From a checkpoint of a small transformer trained on Wikipedia.
Training: a variant of Adam for these matrices, 11454 steps.
MLP neurons of a small language model. Each row is named by its layer, matrix (down: output weights) and neuron, and shows model dimensions 128-223. Each number is 200 + 40 x the weight over its row's rms, rounded and kept within 0 to 999.
A block is one neuron, or neurons of one layer that tend to fire together. After each block is what it responds to, as a language model described it from the Wikipedia text at the highest values.

L8.down408,236,228,163,265,166,235,222,242,208,195,222,286,187,283,171,265,206,158,217,182,217,206,220,114,233,249,221,176,247,198,188,194,163,257,193,194,149,215,239,74,268,254,156,225,282,175,152,221,196,157,124,148,147,203,207,198,187,155,277,227,240,199,187,217,167,219,201,215,223,151,161,143,173,182,204,268,230,180,215,228,132,208,133,249,213,179,209,198,181,165,164,189,208,248,176,213
L8.down471,247,189,197,174,203,205,174,205,213,144,266,238,148,216,177,232,175,156,132,201,154,219,214,234,235,176,286,185,191,236,167,247,212,231,237,239,249,193,184,173,215,179,190,145,173,225,212,212,146,275,111,304,215,243,309,243,197,212,205,265,236,119,204,240,210,227,186,263,219,246,209,216,257,209,233,158,193,279,163,240,149,184,179,172,174,153,168,117,157,225,239,185,197,207,135,164
L8.down562,222,205,164,217,247,170,227,231,161,223,226,171,162,236,136,231,188,268,162,198,227,208,251,269,237,222,128,194,263,234,201,190,176,199,177,174,215,200,176,240,174,327,165,297,191,184,187,186,197,184,245,242,241,177,196,188,216,180,146,215,173,273,255,153,216,273,136,198,181,233,264,191,261,206,124,220,172,236,251,197,167,212,190,228,166,279,180,195,205,189,282,187,234,177,204,241
L8.down704,210,215,140,247,239,236,191,159,138,208,255,186,198,244,187,247,201,283,248,278,204,225,198,181,229,185,212,211,183,233,250,160,137,196,211,244,215,216,129,225,218,166,164,159,168,198,150,134,233,144,195,150,227,173,219,243,245,229,126,232,213,153,238,169,192,126,196,92,150,130,219,233,236,169,269,137,169,136,182,209,187,236,183,233,281,166,180,259,210,172,186,159,202,233,222,146
L8.down1065,187,225,263,209,212,227,239,181,172,214,189,219,246,241,178,178,162,207,210,150,157,213,188,143,278,244,211,242,219,220,199,224,252,241,196,121,215,187,216,211,199,247,192,176,225,290,192,160,184,191,51,182,234,271,263,208,214,213,240,288,163,154,155,238,158,115,210,265,213,153,198,197,179,206,179,149,221,183,202,209,236,169,121,224,193,128,185,176,269,239,191,197,169,190,220,174
L8.down1208,156,143,236,219,183,194,304,133,199,186,257,183,188,230,152,178,237,149,228,261,172,157,217,149,221,229,168,171,162,211,218,204,204,194,144,198,144,180,281,254,189,203,139,239,244,252,210,134,208,226,201,200,209,191,236,240,135,169,152,222,208,175,122,230,161,162,179,184,216,306,192,226,295,211,197,136,231,300,224,205,178,246,184,162,262,117,201,166,237,222,153,170,192,191,228,176
L8.down1249,205,251,241,216,239,211,239,120,212,163,179,253,220,259,172,196,244,168,217,235,195,160,180,175,215,210,210,219,185,238,208,161,280,223,200,170,191,211,161,201,147,159,261,193,239,273,191,206,164,199,121,195,171,196,241,205,150,249,174,221,144,168,223,190,194,248,158,214,158,238,228,205,251,169,186,158,211,208,193,198,227,174,211,216,198,198,198,185,183,276,180,184,207,229,238,171
L8.down1423,135,208,161,276,122,274,181,207,222,136,251,157,209,166,288,257,243,176,230,261,193,185,158,206,216,193,196,193,230,214,207,268,254,204,219,171,240,191,262,239,197,170,155,190,117,230,225,297,172,198,196,108,199,167,208,209,166,209,156,186,201,126,131,220,117,185,177,190,172,213,199,194,186,195,159,192,147,209,188,217,223,169,273,197,179,214,206,225,222,202,236,220,227,192,193,291
Responds to: Word-initial letter P

L15.down43,162,165,188,236,148,200,186,276,138,223,135,205,217,176,201,195,173,257,255,147,202,267,238,211,157,209,78,181,150,239,139,199,232,138,171,220,249,194,225,227,190,150,226,135,241,228,256,165,135,213,204,237,245,174,175,141,199,222,261,258,195,270,206,141,187,155,222,190,202,239,132,134,193,191,254,228,198,230,190,224,199,184,224,211,217,258,225,226,133,285,164,204,120,237,142,204
L15.down454,165,219,125,219,231,233,197,250,288,185,200,194,225,212,148,230,258,220,108,207,246,171,202,234,215,212,126,203,226,238,222,220,174,170,175,149,231,148,243,120,298,184,173,281,276,200,105,187,167,216,151,160,177,228,197,107,221,242,171,195,187,178,198,159,294,225,246,276,207,164,222,109,181,136,195,233,155,228,225,216,185,212,131,212,153,249,272,291,175,252,202,155,217,138,211,162
L15.down659,240,172,207,186,182,253,185,229,177,162,261,223,202,175,301,253,167,161,213,206,213,90,208,178,174,154,260,224,179,193,182,233,156,219,332,203,136,222,187,169,179,226,187,220,247,237,175,248,238,180,185,207,141,230,155,192,169,186,239,193,205,160,239,180,209,216,184,314,149,256,183,266,141,179,162,189,250,158,87,199,194,207,215,167,125,201,248,169,214,172,149,165,227,184,215,236
L15.down992,64,215,231,189,140,173,135,206,102,241,239,208,216,161,177,156,218,224,196,195,241,218,234,186,172,223,265,171,171,223,174,264,196,174,90,198,127,155,139,193,200,243,221,186,152,203,188,148,241,198,157,151,150,200,158,221,148,188,160,263,209,168,257,165,223,166,190,220,183,212,199,183,245,196,212,183,262,147,135,247,154,165,200,183,175,272,189,227,168,220,195,170,185,242,288,213
L15.down1278,186,156,231,257,147,222,216,278,172,155,86,232,231,200,259,218,151,236,211,212,172,275,258,188,120,216,140,188,151,176,187,255,253,127,172,247,220,158,266,159,239,177,248,167,221,169,223,186,125,191,122,237,222,154,175,202,249,262,221,245,181,286,229,166,200,187,167,213,195,222,117,150,157,133,192,203,170,189,224,176,219,171,237,175,254,237,226,257,174,211,266,225,202,199,108,266
L15.down1387,250,213,211,201,237,193,171,149,206,101,202,260,218,238,266,228,253,143,164,208,268,187,228,171,143,228,182,180,206,211,146,164,214,114,240,291,198,235,153,280,157,198,233,208,211,264,171,200,180,230,250,203,177,225,198,225,178,273,125,249,251,226,150,205,131,198,230,206,192,111,194,224,175,263,270,166,208,247,221,213,177,173,157,211,146,205,174,167,242,194,164,196,200,226,240,170
L15.down1402,177,186,203,241,219,153,177,204,266,239,142,215,159,202,176,184,212,250,207,175,212,261,147,182,216,186,181,154,190,283,132,194,203,156,193,166,152,120,225,229,229,285,195,157,166,207,232,196,217,209,179,222,226,227,242,128,172,206,197,275,175,155,229,216,206,208,142,345,187,214,159,195,199,204,225,217,181,170,217,207,232,252,188,212,36,217,228,207,246,267,272,187,283,130,160,207
L15.down1429,199,204,187,163,202,187,217,247,243,227,193,202,214,193,253,176,165,218,201,225,223,182,183,125,264,218,263,232,225,177,201,210,132,235,185,106,223,174,237,238,262,187,184,155,202,217,176,164,286,188,229,281,172,271,175,153,203,138,117,236,142,151,180,221,141,163,155,224,181,191,171,244,210,192,142,162,178,226,182,227,173,141,246,170,205,217,186,189,196,272,226,143,174,166,202,160
Responds to: Slot before a verb

L8.down379,155,190,201,205,180,206,223,190,197,190,164,193,219,187,205,170,193,116,218,152,309,119,249,205,195,248,220,206,167,218,181,190,195,179,196,217,172,190,189,210,203,186,201,207,210,219,243,202,204,97,230,150,237,198,230,216,216,153,215,197,121,190,203,198,189,262,182,194,309,194,120,251,241,199,239,207,187,225,171,140,154,165,123,221,222,122,237,207,258,165,221,235,212,162,214,259
L8.down539,206,169,206,226,188,195,165,256,201,217,258,225,185,194,236,217,176,186,162,173,230,152,193,153,109,186,241,201,179,230,208,173,166,208,207,133,186,212,248,258,128,167,176,70,213,210,228,165,175,180,178,190,244,135,266,151,201,170,240,259,256,168,277,251,177,217,179,192,187,222,197,139,244,236,185,207,249,187,146,190,215,170,233,197,191,199,177,231,196,320,230,172,207,226,138,254
L8.down768,210,200,195,223,232,194,234,186,158,200,267,174,166,222,260,210,190,202,201,229,115,212,200,247,165,203,202,158,217,116,256,174,225,192,291,256,245,252,212,201,164,225,180,181,190,215,175,265,164,207,252,173,190,175,229,161,168,217,200,268,289,181,186,232,160,150,193,210,173,211,181,258,216,184,167,217,169,228,264,208,247,135,139,241,95,150,181,212,208,167,219,187,201,252,219,146
L8.down1148,206,186,221,218,121,171,198,144,191,197,197,200,276,172,203,140,212,169,190,199,206,185,204,165,201,157,227,226,162,187,155,184,193,205,218,161,227,277,210,231,244,207,169,160,242,202,207,177,265,269,200,179,146,203,228,184,171,140,180,187,243,213,151,270,123,223,157,156,157,135,210,169,204,132,257,263,212,235,163,252,99,215,191,178,256,306,238,198,235,285,216,191,192,158,214,185
L8.down1162,174,129,208,241,158,143,157,233,147,239,147,204,265,156,201,158,246,278,242,173,258,202,210,196,159,222,208,267,156,190,192,121,197,149,208,156,154,219,245,195,236,101,233,119,220,210,247,221,165,168,175,230,214,128,243,158,259,228,216,217,215,168,303,219,213,237,181,190,273,167,193,170,212,211,202,218,204,189,190,247,186,190,175,213,275,208,194,170,152,287,205,249,154,190,215,232
L8.down1325,226,219,246,278,199,183,208,170,203,247,245,223,230,245,211,177,201,204,209,222,221,218,196,249,170,223,242,204,159,191,167,128,173,246,190,148,180,252,274,257,216,155,185,136,197,244,214,198,218,168,235,206,206,126,214,232,185,212,202,241,184,180,258,259,152,179,136,158,267,187,204,156,124,178,216,246,213,153,173,246,175,213,246,223,224,241,214,190,254,287,240,240,136,147,130,277
L8.down1380,213,225,290,265,222,185,124,243,196,227,157,208,230,221,189,245,146,112,213,155,201,215,255,183,159,205,205,227,201,205,206,252,180,251,183,210,229,240,288,182,185,138,182,167,212,207,167,198,203,220,160,210,270,163,218,210,230,226,309,193,240,181,173,240,184,142,188,90,261,175,202,154,179,150,170,182,212,165,252,215,220,250,173,229,248,250,226,200,202,212,206,238,219,183,166,224
L8.down1451,244,148,196,242,241,219,215,198,192,151,309,174,170,187,243,223,224,197,223,162,185,298,262,152,235,213,167,238,216,296,218,146,237,166,176,243,145,308,189,195,227,225,190,211,167,172,162,200,266,202,168,149,225,248,124,237,190,209,297,143,223,163,267,155,242,178,237,148,230,159,194,212,229,131,186,244,212,165,185,157,242,223,224,260,202,202,111,277,226,169,243,165,209,205,221,204
Responds to: Additive and pre-verbal adverbs

L10.down1099,184,197,236,213,211,210,154,255,200,240,184,187,253,225,211,259,225,191,195,160,221,193,215,144,217,211,192,215,135,232,163,143,203,242,243,145,143,170,201,225,164,172,204,229,193,279,229,137,263,98,159,254,119,220,200,179,199,201,116,201,184,132,255,218,256,208,145,260,268,204,222,157,246,249,152,215,218,184,217,232,113,135,226,244,171,223,117,126,179,207,171,146,176,202,232,167
Responds to: Pre-verb adverbs and auxiliaries

L15.down115,153,251,172,180,168,255,228,271,206,224,162,248,204,177,136,177,251,213,194,210,233,219,217,234,217,152,229,145,129,173,192,202,212,206,291,224,187,153,206,193,203,150,229,142,181,277,221,150,129,144,216,153,236,141,208,212,231,204,177,204,163,133,140,204,207,294,258,198,179,211,217,229,182,175,186,250,229,212,245,209,197,164,189,213,223,194,259,119,215,229,224,271,212,162,230,232
L15.down168,260,159,268,180,205,178,203,219,207,187,191,181,126,194,195,180,177,218,167,109,193,94,146,232,188,205,205,149,178,214,181,208,180,193,213,177,88,170,148,253,179,230,183,139,206,129,217,137,212,223,211,266,163,152,108,187,204,217,210,167,160,233,241,199,146,205,195,260,230,241,171,223,186,223,256,194,125,164,272,185,195,199,187,157,208,169,156,303,205,244,240,273,163,206,204,162
L15.down372,221,194,245,122,179,228,156,168,199,178,302,145,146,219,192,173,249,223,191,146,197,286,210,197,193,169,161,237,232,213,240,214,236,239,150,210,252,254,274,179,154,262,176,206,238,180,185,201,204,187,249,182,173,238,176,153,241,205,113,238,156,170,166,203,157,224,178,280,281,164,192,186,237,101,241,187,177,216,205,221,137,217,255,187,149,172,222,152,209,252,170,176,200,186,257,158
L15.down735,210,194,223,219,140,226,237,182,201,205,151,253,137,191,228,195,188,248,172,190,180,228,195,226,169,226,190,108,200,197,177,174,169,201,211,183,172,174,152,213,192,156,164,201,241,204,221,222,163,209,235,200,248,173,219,173,204,197,266,144,212,193,224,216,190,202,200,0,210,190,193,243,187,247,185,183,152,198,167,191,233,156,173,227,309,298,174,201,212,188,172,223,235,247,160,133
L15.down740,190,217,211,197,185,118,218,172,226,220,209,266,226,219,163,157,136,188,149,126,212,244,163,200,219,186,206,188,173,241,163,156,193,198,234,178,252,230,226,209,133,251,189,184,235,211,292,171,138,209,171,227,174,133,262,199,169,186,161,245,202,181,245,203,247,229,164,229,189,185,271,207,180,157,176,168,193,195,213,199,158,159,141,172,237,158,167,205,147,179,193,136,231,237,236,187
L15.down788,219,169,190,226,173,188,272,221,233,143,195,190,181,142,215,162,184,179,261,235,125,142,170,208,140,202,162,247,279,230,159,120,233,149,153,248,170,209,263,160,197,137,180,171,231,257,183,183,189,148,210,207,259,230,238,216,184,231,158,130,220,192,186,188,283,168,204,189,253,187,226,220,276,199,233,182,225,231,215,224,199,168,171,192,233,201,191,163,188,216,164,209,205,242,233,216
L15.down943,248,153,178,191,149,165,160,115,183,252,186,200,229,173,235,145,168,248,236,240,227,241,181,257,187,237,118,123,197,224,124,127,239,246,238,210,180,192,166,182,210,184,213,269,277,139,187,182,168,173,175,202,174,239,215,259,236,153,229,166,162,116,181,205,217,209,236,194,275,224,153,180,322,194,217,255,149,218,188,233,140,170,252,216,230,151,222,176,177,257,161,209,198,175,122,205
L15.down1104,320,225,153,138,196,194,189,186,220,224,209,133,228,164,229,235,246,206,223,250,227,170,223,163,179,224,228,269,214,211,169,195,179,169,189,204,180,168,227,202,124,242,171,229,220,216,120,213,164,207,198,180,234,251,147,308,214,266,161,154,184,301,134,148,241,173,231,143,211,209,267,180,228,198,159,187,249,241,283,173,154,143,233,211,287,157,230,120,226,162,217,185,134,197,195,195
Responds to: Word-start pieces in lists